python train.py --num_attention_heads=2 --hidden_act="geglu" --positions="rope" --rope_fraction=1.0 --parallel_block=false --init="normal" --init_std_qkv=0.0358 --init_std_o=0.00702 --init_std_up=0.0358 --optimizer="muon_variant" --learning_rate=0.0057 --max_grad_norm=1.0 --schedule="wsd" --batch_tokens=[65536, 131072, 262144] --doc_mask=false
MLP neurons of a small language model. Each row is named by its layer, matrix (gate and up: input weights; down: output weights) and neuron, and shows model dimensions 32-223. Each number is 128 + 24 x the weight over its row's rms, rounded and kept within 0 to 255. Numbers have three digits each. A neuron's up and down rows have the sign that makes its largest values positive.
Before each neuron's rows, "fires before" lists the tokens most often just after its 100 highest values on Wikipedia text that the model never trained on; "fires on" lists the tokens most often at its 100 highest values on Wikipedia text that the model never trained on.

fires before: "v", "f", "as", "b", "g", "at"
fires on: " de", " se"
L3.gate408:131155136120161146144119167138152104150138177110188098109169095126112110144137148159164118159158075080125176100145153077162086086108137102191077072151139086156133118161142126102113075108145138177147122127150120141137107115111138120109110119121124092109102133145147122122144134139131120117131124092109156131129099108132108132095138154140084139176147160173153087116112118138132119114175110146125155126112141120163152131124165138121123120188146106150128145164101129099128155121132126162137137169118153094126099127146173128124127100122102100131118096135122140139113134099099160119
L3.up408:144144127099138128143146185126090101125132124140127130118115147134084122118154115112116102118138116120129130137146115092188077128111136155096152137130064124126102118132129125114130090128132095109104131116161150124139153117153160194123125136144148115123111116121157111192121146120138119126120127146099168181117118166134127170082124149124150118130127136143120107137111091086131129137156117142124123179113131142101161116160087100123116100146153104136121158101100135089111110110145143139158128117118111134128125099086109061077165107166141098139100114112128146143123078090148128110
L3.down408:115166087157119150165118153131143103138119162161134109138188105163094083155177128115148130133150129132111146142145120110142128112111139143162119141132110127137171130149118120138145135096128129189086130131130156117125101109169112151112120147149152103102072116126102163158081113125127133110111116105128120190071143127165082118071126133142141102127168132119102144128107116062131123158190098160134117139099159096104161164122143153154148147162108111122116145108133107114112110100108137125155132117160109144138105162117169110117126130143139117159148173112148181168145102125152134108

fires before: "n", "er", "ing", "a", "an", "ell"
fires on: "ow", "ap", "ord"
L2.gate607:146170108145138131159125145133151117113156097125139134116124130143105175160153153100137154134128121094139138153157152147114126134088135113134093130125126140174120131138143143097139122136112139075106168136101112094120142119122120094075138165106139169154151122132105159113107100139136158130124150127154092120127144110148072141184137145103151136146130114146158120095137155076153130140101155141096131129132136104137084152114089118103168108129138135182104143122158171101149127100123131098107168092129176140126118112100150117153194095103119067093119141109169100101161120147154108119
L2.up607:142133078143137120118148129158110148090113099139150162147150130161110146159129116121150101153152091141147151139143127136130123072110133122189173116174132088116123095145138124144080106086125163164128183107136090123121150145169138118113126111119135142129126148152091122115133147171116109114142096135137118143110135118081129067183153148113140124163149126115141128100128112098130116152131073146087119150164112095163098114147125107140126089144113114156147157117127138098135112110103149152119140071114160147169140082108162142119140079120147118111106126133129191125139107162140156119
L2.down607:125126108141074115113154165150155149139091134166123127155127116143152194127144146115151113112102140119141099148140109123108101124122147133162091120136144103128097153098127126111118136135133094102126145120093125137128134111137112125148158136123155129111140110120133129100139133180134114125101104168156131154131132128128104072152097129114153106160131136161130099110160155108157160132140100122115094111138127128171122102180139090132134087090126128111138119148154114079150156104094131139133133122107106109106147101135102101133117122088179126090160165161145123139140109140142114127

fires before: "|---|---", "|", " of", "|---", " (", "s"
fires on: "|---|---", "ist", "and", "ust", "ed"
L3.gate448:093129134106098127136123153148126123119123074112107098135138167156123084137134120107158142140138083163135180146105081142135122155128101109070095190151091092110115129150098140139117159142125131132143125140180141122127126123149157143150108127117147113130103128124126107138096133119192129160160093161138158117139145103174147090161112145113086185109118135149134102139110109073133124138144150142141135103133135111136141186170131149149055123113150164103108101123153124099194137149125151151140127109117097173149105114127149111112103125132102106171109125111165143085147151144131142121
L3.up448:118110129148127190163115121106176142132140105069118172114137106091148128146162141131159155136125103117132134137154103105107129116131155119119129123109116121137127108165117152162113129138125075119097160150111106103139120134190150133129144126109108149084174140131162153110116080120154135170132086150134122127152110123145124122139119164121143139158056143111128135112113142094135163108105126119102111114111114175130147126194119148140162084114127156109123104127157086117169184099126135163142160134130107134127119146150151133142129123137191159148141110161112118133120135124075094149
L3.down448:127111105153110080122175139119146152101120165130133095133074125136153118139115123118134101156111103121109133124136113095157154114158127125143114119123161111115141170154102131134091115145126131045127146097159091163085124162122134142116115106110111128104135108151102126158144085157112128115167107126099133133171129106142117110116141066130105145114124139091110109110149121134071096094125199147125145137131156111142133071180109084158096157105136154123160147116162146158190150149127133123109106132129173128126068128137168119159153141155144139117099161116168120108155142122100110149

fires before: "\n"
fires on: "\n", "=", "==="
L5.gate285:158073142094127149122122140129125136132130130110112099155080111119096167182125067135102141154116111125111115075148137114128142111110116141132141130142115139126128153157128172140161098154105084117100144138127108106135106150128134137151146145134088159133126099135118135156135146157110080149118120079141146132100070154162110130114152124144139083124120128117135102167130136135125117106117140123116156153163115119123150158138115119166091139083118083123173166141129133164116074112129143165148130129143097110147148097146101148114149129162121103122132135125137122138158161138109139134
L5.up285:110103149105090131126167122097144131136135111159121073091086112136110106075116112139145122111072132112134148139134165129142086153131127150098107128192136106074103129174111117152107122107111132145137124114117129100155081153114167144105076103165105152155153084091163127146137090153108120133101149105160120119146099117130145114180147148140124118110121107114151143145130113110095136182131113123137108104148109123110149173090140109114099125109095117145134108124148111115132128129118070139137111155104118114143175161069089158127167164123187156116146125151154104113126174094104139098
L5.down285:139159128094147210114116118120170066128138106150121125149135119139114124169170095113120134097153112139160087138103127109111125139146151132134150135143097112109112129136127099073164122152129100166143114121152128149106108147131090132143098170099138167108103122153107093149116116115153091081090102110085147113118081133121112194127137147131171120143110112116110116179082114107147155127128133117134083140163141154094109108113147102103157088118164095110106080120123140101135171159133132098123133101138102125171107144140129127134162143145130138134138147110162118096101140135149152091

fires before: "n", "e", "re", "el", "art"
fires on: "he", "ow", "ov", "5", "ew"
L6.gate172:080111149109121078164103175128142130158186105156139162101126107158100120149114175136172136165147123115100123133164139154115166110134112150121110115144147156100088142118127094190163086115125109108129128088120139121103139125138128140134135110149142120134165113118120119156160106157144090146088088157121116139165106115176142115122125111117148100079129185162089109154094137139163144143142113133124104141158074149095157105115122108117133099072168128093132148160121151127127111109159136146127137109122119149125123159130075123127153144115145118105125163093127124135111094118135146142
L6.up172:180157119156085100100122143107115146162104144164189145091088125147126158148099128118128135138149119119134128073145181122148135129152165199141108126136152128107099103123150176153115127097123121112092109115142132132131128148123137122123117130109132124175125107147093129150120138143106162113128112186110097124120116152122166124159136150125150104142135187129122098137135124138159131131188115116104163126088123126114087125110154117165135166103145103162105110143085141125145158164145120117135115138174138099114103126114143093118100121141169108110147151158132107117116172168084132092
L6.down172:108126125142104146142093126108118129088138114141140147143129138102150139101145132143095148135116083147117147075131112125130108105150122168194112099135127150122089118091124136108128107074146100106159115102107141133115108125121137164161129108129118083124096122104189122083125124116149116136116102141140165145115136172113156132136126183084111115113116118131120137191106115161168150122098112162130100127128159135092147101145103080141156112164109093113129137179122094097119124134170080164118123134102086084091125118109143132127094126117141124128204120135170152133122136129144138148

fires before: "is", "re", "an", "r", "ir"
fires on: " th"
L3.gate164:160103148078153129122139108131118059130144129145136104089155152089166148087145146120153158156077070118119141161084140175104141111116088135141129114108126094117128109152076127116152124160116175154153152133087147116147108132094141109148145124161105163110151159113153136152132157125118131157127112151107116134139120160148098090143126158134146106142129102152114144126135088101132162146126151160101146103126127156107135144103143161193133088152096180096154098143097114109112144133156134130139124134122116165104114150120147126103097145140110109114124095139154126127116130093143118160
L3.up164:210108149126133112131128090108116108127136141119144137128107170127153146092125089109144117136113116096130159164091156142125108152114098113114135106050156150130122100139156118110122181160152124172107130116107092130116137114095134106103139122164146169086136139123145170117126145148132134124153100154136131100152126108137121106113126106159133123095132163177131124133115071141151190159135125167121077115112079133106113171122162100140121129133116116120150125120156147166134141134123104120174120176123137125133093168086141123108089122122114134119145153127120090123162095145161126122
L3.down164:112075153140118139150151130098141110158126121106136101172155095133127119123133140083136139123174115119106141125090089148146113137102130129115133124129121137141118127108126131114112129112110096083125186142176128120107103140145145113119080137127147081145119106129114142107119132147166140110158086154133090177092101111108142144133120106153153155112161076095092156108134103137122101088127184133151143115154131145115134127163099144085096126153116130125145126120113125125097119111121092092151152148125124165118138113123106111104089124109182139115103141128133126126156115106088135112

fires before: "e", "or", " ", "g", "ic"
fires on: "f", " |", "ag", "er"
L5.gate316:130120082127122169143153184072145070100147137145167117135140110132130158110105103155120077084074077141147147153153114108154079161157102166142142109121116128126156126134121111128108117103123131138146123161157137117134155158126127118171115112120130134131103157140100139104159129160114097118126139165129088157150117149128105141116125116130122140139150135116137134140090131160138159140123115094107121113156117138172080094131162101165127105100119138137135129143131133142131156097109089124132101177083123153165141132118117154127091111113162142115095122115124108116099147193145157099
L5.up316:125139144115118109121132119133127135081134140106140074133098157122117084176148149076157174101149072153125135134105127129140150153127094104121133117087115135118089073159092102099157070152134108137141149144103188073149105142131135138146128136151190098112145094105097162142145136153115141103148145162090133128111135109128147176097107165159117148076092099127115114131146102142118120107112128106141136136135148091145137120116120118103123181150093134138137103118164099113106134086114135095136099147145142140139143141118122095151132128058147153144163130150148113149126125104145101138
L5.down316:170145090136102132126155149133157131141154100155151154146139136103129080139100126126130114135126166131119151142116092151134102136108110094118130149169152088121150119171130101132172113129083108112180121094108102116177116123150091120093117165102119144127145177127097141141143120107112149104175122114156148127098138131132108118132155122121122152132116128141118130120105149134115110123103178113107124142140116169156097120119116139088129066133158166123145142120144145094108132128084113112126126132133154107165125146146144128148140140157090059134116105098178078134150071132116115112

fires before: " |", "8", "X", "9", "-"
fires on: " "
L9.gate136:132199129108109074153133172123112124140103102148164139104146185120151116168153156123108133141137104111144167113125166092127127208107111167143086146091148097144149177120091097161101121141107156083120110168162109109122143090119103107112151134112128142115134159110120143114123171087124135156148142114130064120099148104113131141141116144115125186125143148175159139109133093154118143106123145080110148144137134145134106167139119124127093088170132149112133144104128109103138115159109095088140111106133092142152139163162162124134126065071138111098141134134112083124143126128113106106
L9.up136:105167110097067144139147155103145118129110123124122136144157163132109144143101157104088147114134126135147169106104126127153136148122082157115116175126101114137161110157118124126131142133135153088061120165172124128139106135157117109141121100125151122076123158132153146131161138136093116065111179138127095088125145129094158095114132096110136078157121100145134127143107105134130109102149132149115157145159134077137128130112119179151088129138100125122145128124080150115114131176094131131135103168136142159132158089145090125125121105113100150139159095095111116117169140166148134130
L9.down136:114147098090140089140178187134094101118104094123125108107111104124138134143117145158135140124102136118122151114119162102167161140125090173141136169108107105146145165131120084104124131128098132114129121169133115113138171115137133114126143067120129132144122171094143132115130168133126103106131161104120118120149129123000139129148123096124139137116151143120116126115091101115120099074117104130148155173148152101133129138126109118147095148164101169104105117123141145110118138134114103106135101147141113140136101138121130158116140111105116094129141116127140093136174099144117121139

fires before: "|---|---", "|---", "|", ","
fires on: "|---|---", "on", "er", "am"
L4.gate36:102141101151178120114147168147098134123128099098146106119094134122148094131099144119145075138172122126170135144108127122126119155124144156120114128116127096102109126150137083132112105160118114133084159143108160125142124181124123169125137106129173074075179120171102118136098095140162096123132115121151111107101113149122138147147140141173101121151125126175075089090129089105128134141124119103145116133133156109109095127160144137108157180138120176118120106104128146121098127154112162117159160143114126152129165133136105147162148136142141127170146131091150115160164126094143130133
L4.up36:151112125179117113128164170110146117196125107131131152112112124146131091099093110143125150137125120160141113118122152143166102108131153113159096184134101109101094129144141114123123156142110115100131174112103164178122117110130156138143169108126138140069116139146129156144096123091130161127178135122167126121135098099104133137139134135124129162149117090148098138150091104123145114132163110127127145125120115103102114134152129108117122115104193121112143132112163109121155212086105126224091115124120149146109076171159098183137116111157113113125149126122151130134130076155111087151
L4.down36:112146113084145085077090110106170139125130141128139116155120108124143170118147133160090100134133135116144118143124135117132148163164102151118098096137112132152116121129098141137126120137144145144143103183085109160153117188141156136097100127119089090143137141102157128144114075175108078091121144108075146096139182128141131121132149093154123122099148175087138165107156132109113121141111126148172137128130143150137151090108169127125132145141135121117138154136115163134094113166109118071154108146163089134137160092111168129138147175116145165092080115119140156125110146080116153141

fires before: "n", " in", ",", "s"
fires on: "ow", "8"
L5.gate427:145179176126127120168097123139168111115082134117112126109122082150139122127108143116123144166100133177138138152201146112128157116124126127149130082155135143096111149131100162142139143112118109114150112124133121088127109126110151135109131138085112096117136116133124118125123157186163112131093101150141078099178159116111153178162114118141142185150116092123122136124124118128133139123144111122087136135148115119083119104136150126137117167148134169178106163119140136108162091126118115120108138163155097134107148132155151140131135148091126102143186165140118149114153128099116129120
L5.up427:136190097130099124139111120125161107151103087160169139103088124143112162128130129137143102126082134186115155088148112111120126118095128188135138143150131085158145121090137106106066113188150135130103139120130103158167129105143060125126119137132105173140117112176087124096139164132127116135120130146136122130124116140158101094139149151133103146143143144108179136098143128165143121158094099137132135133123101123101129106159108129169191099088142097153105166098105101116139086102140133138109163124172130107131212137148185151131141126098128118173159101160103095127127126134112105115
L5.down427:107166127133106118141116159159136134182156160122182122099128148135109130126150123143137116167081138109086119116144120155075118113148110120122135126124112140097128098103135173102179133105114123118125129114145152130108108111131170149119127115121154116111159156122122143080113131159118171186130105138135154148112110140111066093127106184126172112111093134127131138207137164139148137145135114087097124091125126139120129103138175158117175121136090140136138122119084104128116089090141094126170122120095133127141123069118141115145131108117109133135151133147176114097126061138115105158

fires before: "le", "d", "l", "ish"
fires on: "ol"
L2.gate257:154127106137087119110112098144092133125142129091126142131141114130135114106109138137134126180175157139080079139107120093128123165143102105113118144130105136162141154130127086147143125090118104158120127144205133121127132172156126138181086155159145110144156107126139138148119143141150110099126111110120141109184141118110131135159144103180109066110149101109114174118143092131112151157110137154132139121150113142151097095119113090107100090096184138129124099145114123127155091143135140142055128067099131120145167118129119098106120114130143145165130159142146134117134118083111111092
L2.up257:109147123111118078089110115138155164124169126124125130144099100153178108128131153117141131147128133150111105142146152133157136105126091130135136096148166108081135135144112130135143118089141110142082119120132080150152156168143164104163110116113121143152106105142112110121108150125129129124149130087159204147097137130126098093111175117145166131119141094165095092096154137101139127161106071135138152126134127123170142130110170123131062125139071127129127106128141137091153146171128134094115117140053150116116160141107150128124148140133132114150095117097143142164105118116136113132
L2.down257:159160093144133091145117155162091106085105156122154155140131161122109136121184132108124123118127156150104127151092147136146112165150159155127117143134147103140111159132102097127094133129151120169103150110141161159107095126078059140169092110175076133102125215128124152081095130092089115096139112099132142114134125132152163124131122147123123117109117128153098152155113128144137116087176079167114155159117126137110096123147109174113173157152093111147107161124144113118094127133134163141144120129135160173121113130124163142103145147101158099152102112109135121107111146162094149148

fires before: "as", "ver", "le", "at", "ction"
fires on: " se", "se"
L2.gate235:105111117121154127158127102101119122109113136119128118109151104143162169146143134151148164127116130143089141095103132139153144108112104115135092119133130129193150144120104119127143105140145132162119158171153121141122168107139127124116107160145132107113141148124128161157098134125160120102155121120148120192076170099095120122116109168165101110109127100154140145174110137121155116141144157140143135143145125111087090109145168145160119137181111139118208140133122171127164061083104127125156115122087113090097116128124049147141089124117099094085110117174147127105125135115136098117
L2.up235:178149148152111162129090137123091136121159135159112106147077149170127121132127168094144101100132185074139101110130128096114115161137150127116112118167121116147140128121140156083078140128135140143123096161121153117120101157121168122135164117135134105053146149165110140149146108103094164115185101135164107128135150153172115157142153146146117157099133115154102106165093117114161099157138108161111152141119120134102137115136155123115077112152130113111127110136090112157095104103117176139132112077115105142154152132134112131134154145115145121169146164121161136139138110145121141133
L2.down235:142131136132130113115127146103159084099112095131111144099129115175150093116165167166136117154129120180095183117136108093127120107119130127163088114141142117132103098144143078152154102122133174146143147111139119139095089107122140143094140089119166112125066112133148116125134118161137095107098108142162108124101096138137109129075123173119097087138120156136119141083072093093151124158125130098124147130110135111109122157151146162162121130121092148101138102176118138132091144106165140146133170131155120139057127130114116122134133085155088124108150087098115149146131145118125127096

fires before: "er", "\n", " ", "h", "g"
fires on: " |", "ord", "en", "e", "et", "em"
L4.gate539:137105125110145137201091175133173131148148164135138137152091091130140152105118120094078170187161152139117145163136157140134141136183111123125115172102120116137149109169092106130120157133176127098133172139179169146094152139131095122142115136144139128115126140115142097117135120154083144086127094181140124141132109088114157170101138168121101142122130123131093149115126145119127114140124142113148131143126144115139134124135109104113134178121088167133161100118075140141103096119132116136151128118085114141163115147109085157098102116082130117102144135132101134121140122146117144094
L4.up539:097133149126151144171114179133096162097146140113114098117157156128108155118124144143144103122094158155133148106139120094141124120156104089117137144129093119109159142117116092116090155109090122147121148110128119123092107105130112164132124155089144128129124102143139157147127144153116145128194177138139107155109147135128125099078135131125100101109141173127128126121127093152150091126064130104123127100122122101186104137117094131115123151102184125112135156127159174119125150055095126155141097140082115145151128109107137123145105150115159121164172129181121084159156118143148148153
L4.down539:105115145135111145147154167143125159154146142099174099095145129111131141140099102072160129097096132155111141130164142116119114132146111131102117147112102165130145149125083121136162111160129107148132169123127150123150100095119147152123154159112182134117114124139124142129139129144079141136192158134124140142091158141150129132059139117088125165133126131125152148139142086145133160126120137165117135142130144064144152123106126127109181098134173132093098136163112107102090124087117128167157109147139148156152112094131151127119140113159096129130101123177098135171139089077130158089

fires before: " |", "y", "ed", "x", "===", "al"
fires on: " ", "t", "ot"
L9.gate268:091096149119154133136148139132131115144136161104121143172135124147138121123098114083133115172104104107159104130145140111137117150143093134164096117116163113104170153111128119141135172094069093141098102119134101119080111099125136076151157137100169122097150141121121126147065122166179131139148159119143113132110171128091184119129143110126108162095062112145128137104110131134125129083080111129121104106148131157148129126146153186127107118123125140173132159143176157151137089156151104079152150117114157142097079102152136142126139118116174135137136146143108139110174119147140125123
L9.up268:145095096145130124157183170172109122162117111117172108137150150117110140160069128145135132111149100144094090152117154127168124136151095124117112167116119125134152105118126122153053147140102136146131149126142126114105097151137155118133156168127137125137137122135169124121144136106143102107110121168167113125125179152102098076087133126150153134127078114105136148152124096133148118133110145114117143137126173143107109155144132127146106118172152115167190145087128127116150136091114098124107145153146122149129144123168173157123125099119125158082123123148132083095087106149131149134
L9.down268:135094151089140133139144139161126134144118154123111158151167126104149129088105154152133136133113135136100129152114137170167118151150136100173138163155116156120116094131147152131132178133072131082171138186162156128096174156144154144102134136119091132138112164072147145133134120107162176148140135138127170106109130126132099115135133119118135124123141110135166140163119116111112125144097111102166107140099128112137128125108122134145134143141083152140112133102152086105139138146122129096122155149177105164131152163143118084113151116132094147123146084131157105131121127184110138122

fires before: "\n", "The", "C", "2"
fires on: "\n"
L2.gate516:135135126177101107131147161124109123109118125114121111125130135120149181123142130133104150146129144130116123132136188135114139113168129125109138133088159127122159093150128145108075167162049151143058165048117152130151151142167111130136138158104105151108156125097136159120110152164134108107053113114167112137108110123121118147119115103096101095103152125123044121108123114146103124117107134138178136136136077122129145136148139134125137126115093128116171129135125148093134110129097102102157157116153136128150157162126086136119153141123174140121137095130116110140137151098089146168
L2.up516:138108147127124102153130113152128108153116122115108083107137110140123149119150128084146104145098111138140147117109138144186112114144158177116121135135141097110150109162121094140095107121123124145146156113119140094137133135136135115146095141119124150125121084183148124115151086098124102133103108122144119109124131181150168160146132121134166150154126137099126129135120128101157142086165149156133114135152151087099107143110149138196112172168122158145079194145114145160116106135147146139118146126160090125128132195116149163106090134127122173122167122090108095163121149064151121108
L2.down516:116118150124147117144098094106171125123143114180151121143127114129121118134121080097121126141114139178121099145099156172114103124150080112118109097129144122159117094090176116113093111125091145139118177169091111133118080144132123110115100133118187153113119138099148134133132135152120169149145085134128077127163112133145126149161092107093149158131110157116170105124122121165113148092115162114195100145138100167123160116115130165087126136157128155181150130131115111143114125119121107148117087133149091150158097143144127114137126154141174141110107114137109112136117132093099138128

fires before: "t", "ber", "n", " 1", "u", "p"
fires on: "ric", " |", "er", "m", "em", "r"
L9.gate320:129105130106118121068147148153141151123170102152101094117146133129141127074146139135103116155152114123109122138161119076131096089122182164169099103137096121128147085137105143171126136103106116071060097130117075192147165106145093118112138093121102099150153135143124152127122142158103159144117174139152132163132117134130113114106125127151134128099129101128153139134141138112130172140148136114126159145064120138126128143145136132135146169150190067093114152136126129136138148118151096158161136096138142130072109119112137099155128144109126127101167092090108104097137089118091109153
L9.up320:133153189112107148168174133099155146130123139124138129202099131175117072141134155112114069085134150123122147118123148126124105120123114134142118133149114124096103151117124153109075139126159107099115137152150111120114139145122147138153118169143074148111106149111139157135128145106114108147115119149134129124075128105144111137135132113144161153124153163095151114129156112146123121144111132131137130125117098134167128158081100144107085128148152084152093104136150084098105125144140135155126115127099082151176122164157120156103161106227159068103157110132150144120127132150149164104
L9.down320:146129069113103118144140134114166129157131119156088137136121075142079115125170143081142114156110116084134133138147118107149144078137116159154132112163110100124146133102167108134110108136178108116101101131139115154097131082110123132089138134160131151131138116087134126153093120097124120162141139149109129143110162133136176144118134131189143155112142128127158137199129082158126110145132121165111147157141097131118155062126161114103128116145201126107111143116125101130146103145149134080151122101140157163112124140127106128132148181128126129133145096113150065076111121107120112141

fires before: " |", ",", ";", "th", "1"
fires on: " 7", "9", "8"
L4.gate616:135126141136133125144127131109108107160116142127161135142077106137143096182126150141147110150160119085113125127158081125188100111112145103135112124128103162118158132140114152111093112140095117112059103147131148116106104127102092088181121156117123151130105118138145130161094151133108080124129131101098104106141116126133191122148136134110096104139194139124125123129117112118165132123137151126061164150115153156113116098179116106130123143134133119161146127094119141098103071097109174136154142145155111131134128146114108142146152095135102100190137146117142140086148147162112090078
L4.up616:167147116112102120155156088094157089094101101171202115157129104139133159094125125092149111134144146095085139140121107135153134103038119132119149128158109136118142105116114190113120143163142093062073155141152129122117133098147143147166153136111122140142128146128127180172126170135120118111147128134127070135132109138091180111174123103134101095164148123129166107117114135160145123112123112149094150131110129124103116130143121190111123081120129124104135082116110126109126128096146135134121115122152132100095141141132124153082166135128137131155160130091117157134156141124129139131
L4.down616:159137136089122121144131139166109134124136113107128178144100105119142093099141156094152092117137133140119144173148134127130136177141117161076109157122154109104133165143077122134153145129125107111127079087181114145124081111146155126115152099131122132156129138138128100141153164100089162086156156129111086130109157110150134131114127113119144124110087125159094143149137138099150096166192163129113111118134111150165113137142132116145118142128120140080136149109116107107179108124101153115134137134117108130129134116128137121076128141113113106083106128130162091138136096128060135150

fires before: " |", ".", "-", "–", "%", "L"
fires on: " ", "2", "5", "6", "0", " 18"
L9.gate514:153148131135099120108115170099118145105149131093113105100147113149162147116125148124176127165133119111100113104154116093135133176110139122090139159076142149117133139125119100186117106133120103147102088143128111131147116103084150131130166109129161124112141174135090108100079102128108105136107115148158074117119146101117176114139113073099129162112107138094124144092139109151135168131149192135142125112126174155141119136136145135156136116116097163091118122147081152101093066136151138119113135095160103193063087123129125113119129177091155103104143115128087152101140130086119151161
L9.up514:128142147143160120123138147116146134124131141131106102176150118197067137105148163120132134116139094126130095138110135155123119113154076126106121162101155126137137167102142124173112162093112144186126117176141123125110081086134108113112107123081145126126107133122131142079189163115089091114152148100158120177117160121125137113105145176159126137140124213157129126158101095125093118145132126129126136159097145131105101100074132149138108132077166140081114114151144161134171084142123176120126139122131150148142097089098091124144097165117143135099126112120116142097127135153122123125
L9.down514:171139187135136179103116098130107135137115123151140166139124146117143137138126159162122087128117104112163095160104113098110107104075139094159119173125107163134111137141106100101151112097147107177161126150125119101068126099122110149116135146114161158078128152107164195139115161144072115109149116125079144120114159093119116175105151179163170144126104119101125116117083149136143128128112128121124153121144112107140120127145150142148119138178107116113103131120114124115120141128122109148162145109123086124164143174135154091139121113126097106086132115109140160072146142106130081120

fires before: "le", "it", "ic", "ar", "ish", "l"
fires on: "ol"
L3.gate506:148089097139138132131148128150172140157143141128125132117119146145170114165153095083127138135124150087110110189117111111117153126155145116102124115080131151134108118148154144126103123125105118117084134099180153127091124126121103142123097118102096125150081121092092107093172141137115162096151113152152153106170104108131138118142125140118131084100123131146072125099119153109105132182114094203122106135134115118131061132105088122134129139136147185139150126102122126127142109149100131107143141101109171124186148121091155114102110121124093126138128134123144181124135169142103102175
L3.up506:184165117073143095162124130124123131107109093080108136181102150127139143149151133131131167162142118125116135156152141156147133128192174139122119113145147154154113137073126115131162084123121109141136157096113139149128163177071121153087107094143128132128144113121154111094121157137135087115117128117125151107119140151125118175112120113107124123139105120125130185153132133128167100136117108105119126138131114142109132095146106139145080140112170157087143154129124097120129162140101131096105116084123142083150093133131116124110125135110147114164137107138148127108137138122117104094
L3.down506:099151115115116113083111136103107151105076126149108098153164135143120156118096120034125159123119173108134080134103155154136131143098150173097118109112144184141121107130151117166104121140134126159144153130131136100117108164149121113124158128142091156117130136072143138117124151115129120134139148108114174113115134164130140124154109169153137102102137130097128102118131098137107136112164078137086155160110110107153105115104106109127119097137128110180130128125140158164167188152142172112151086155098163138126131125127134114124118158167082124148128135094115112114137133148153123118

fires before: "=", "==", "===", "C", "P"
fires on: "\n", "en"
L4.gate569:164157156091120144121125167117090125167134115106113136098127146160105106131152151146166118203113110125110170109129083191107118126148139124178135107131107129146157145138128101108114171121142145135091168105112134115136095144177105136117077153139130120144170126149155093121127115135094115104096146117136078139146126121100149116153112147065103126121117159122139137097095104119095102135090119127130111147107128132141143152106114134105113120088171105114117104153143172144103151142132136107206140051146159087118111152128119108127115157141147156146155116139104106132120136117099163122
L4.up569:093127137121086112136161109148148141130125112145097120124114158135159138149146132129170112150131116160108144079103154135138101113156157103130108119144168120110130122087115110103115114142112119143157158117119144107145100111165153126112172080140139095147138144156156140095116109109118085130160126067126115126137133125120120115109143096102114156133145133162135093147127141089170115133129177102137167126128091117137084144164106128169129112141132142135153094166146161125103104143124132144141161127154152128172154139092149154125132129105150108132109155102149066151158125120090128155
L4.down569:103117153103135111150112159082130128172143095132127156135131179136119123119105117153138142105149159085139133117110120174112129143105107106167107105123110129099161130159130122121108132123146124109112180080100139133098122112135137186130080082107169127132102143128114162111104097128103088138137108085135089115150101157106144164089074130108122122131183146145132148062099100117138076093124107137151141105109141162113103093104141171090136147148123124160154152105133163136140128134110128113146138119170085142100124099132148144118113124139164154110110128166127145141117121127098142125

fires before: "ment", "re", "al", "o", "or", " I"
fires on: "n", "u", "l", "ur"
L5.gate292:113160132101155099115135096136139155105099115135104108166168125126149133150092115136138137086139144145124091147133160131115159142124107084094098141117116187114136105126134121126133121142147083125120148149148103156161093123124114148124162131118123120140154136132126114177089133148134122100126153122090181084147117126107114146169148147154148165123109168098143120160135124154146121142141195135139092105132074116115097080117082125094162085172141110149148151104149079162136075101108119144124155126134147145111136109126125134130094150145166095108101130118153075152096135124122162144
L5.up292:144116095145121144107117140134129102095108112118112139115126157162117157097099149138155124097100105141108119157129112152111170119101132154150125145151119122112143137151166129150154154131146125141159163122154108128135105158106133133150130183133128178138133118148151129122142103156109116105109066088112127128137124110112145131174097160135147115111152116107118131161107077079095113141104091125154150110122147091122131100112097159127089122127097085123091091125099177144125130134192123149164135140156124079133125130128154121120135088136144167083136149145179120112134145074121072151
L5.down292:125127137115141144119113133150136141104116120130102110158107136130132150115107133149118171164124125095108107144077144114105146136133152154130101117105159138193089122084114137142097167107125087150132101132129105146110139120155119135096124181165173149098066112151108111134136135163158116136135127129115138145141122146143140135154107134147124105120174109144119143176070127122169164111134118111139120112157147133117125114193118051122101124114171101136143122137082135149136112135158108109107101155177116094120133158105114113107169122101116139106159155144129126112140126139094115111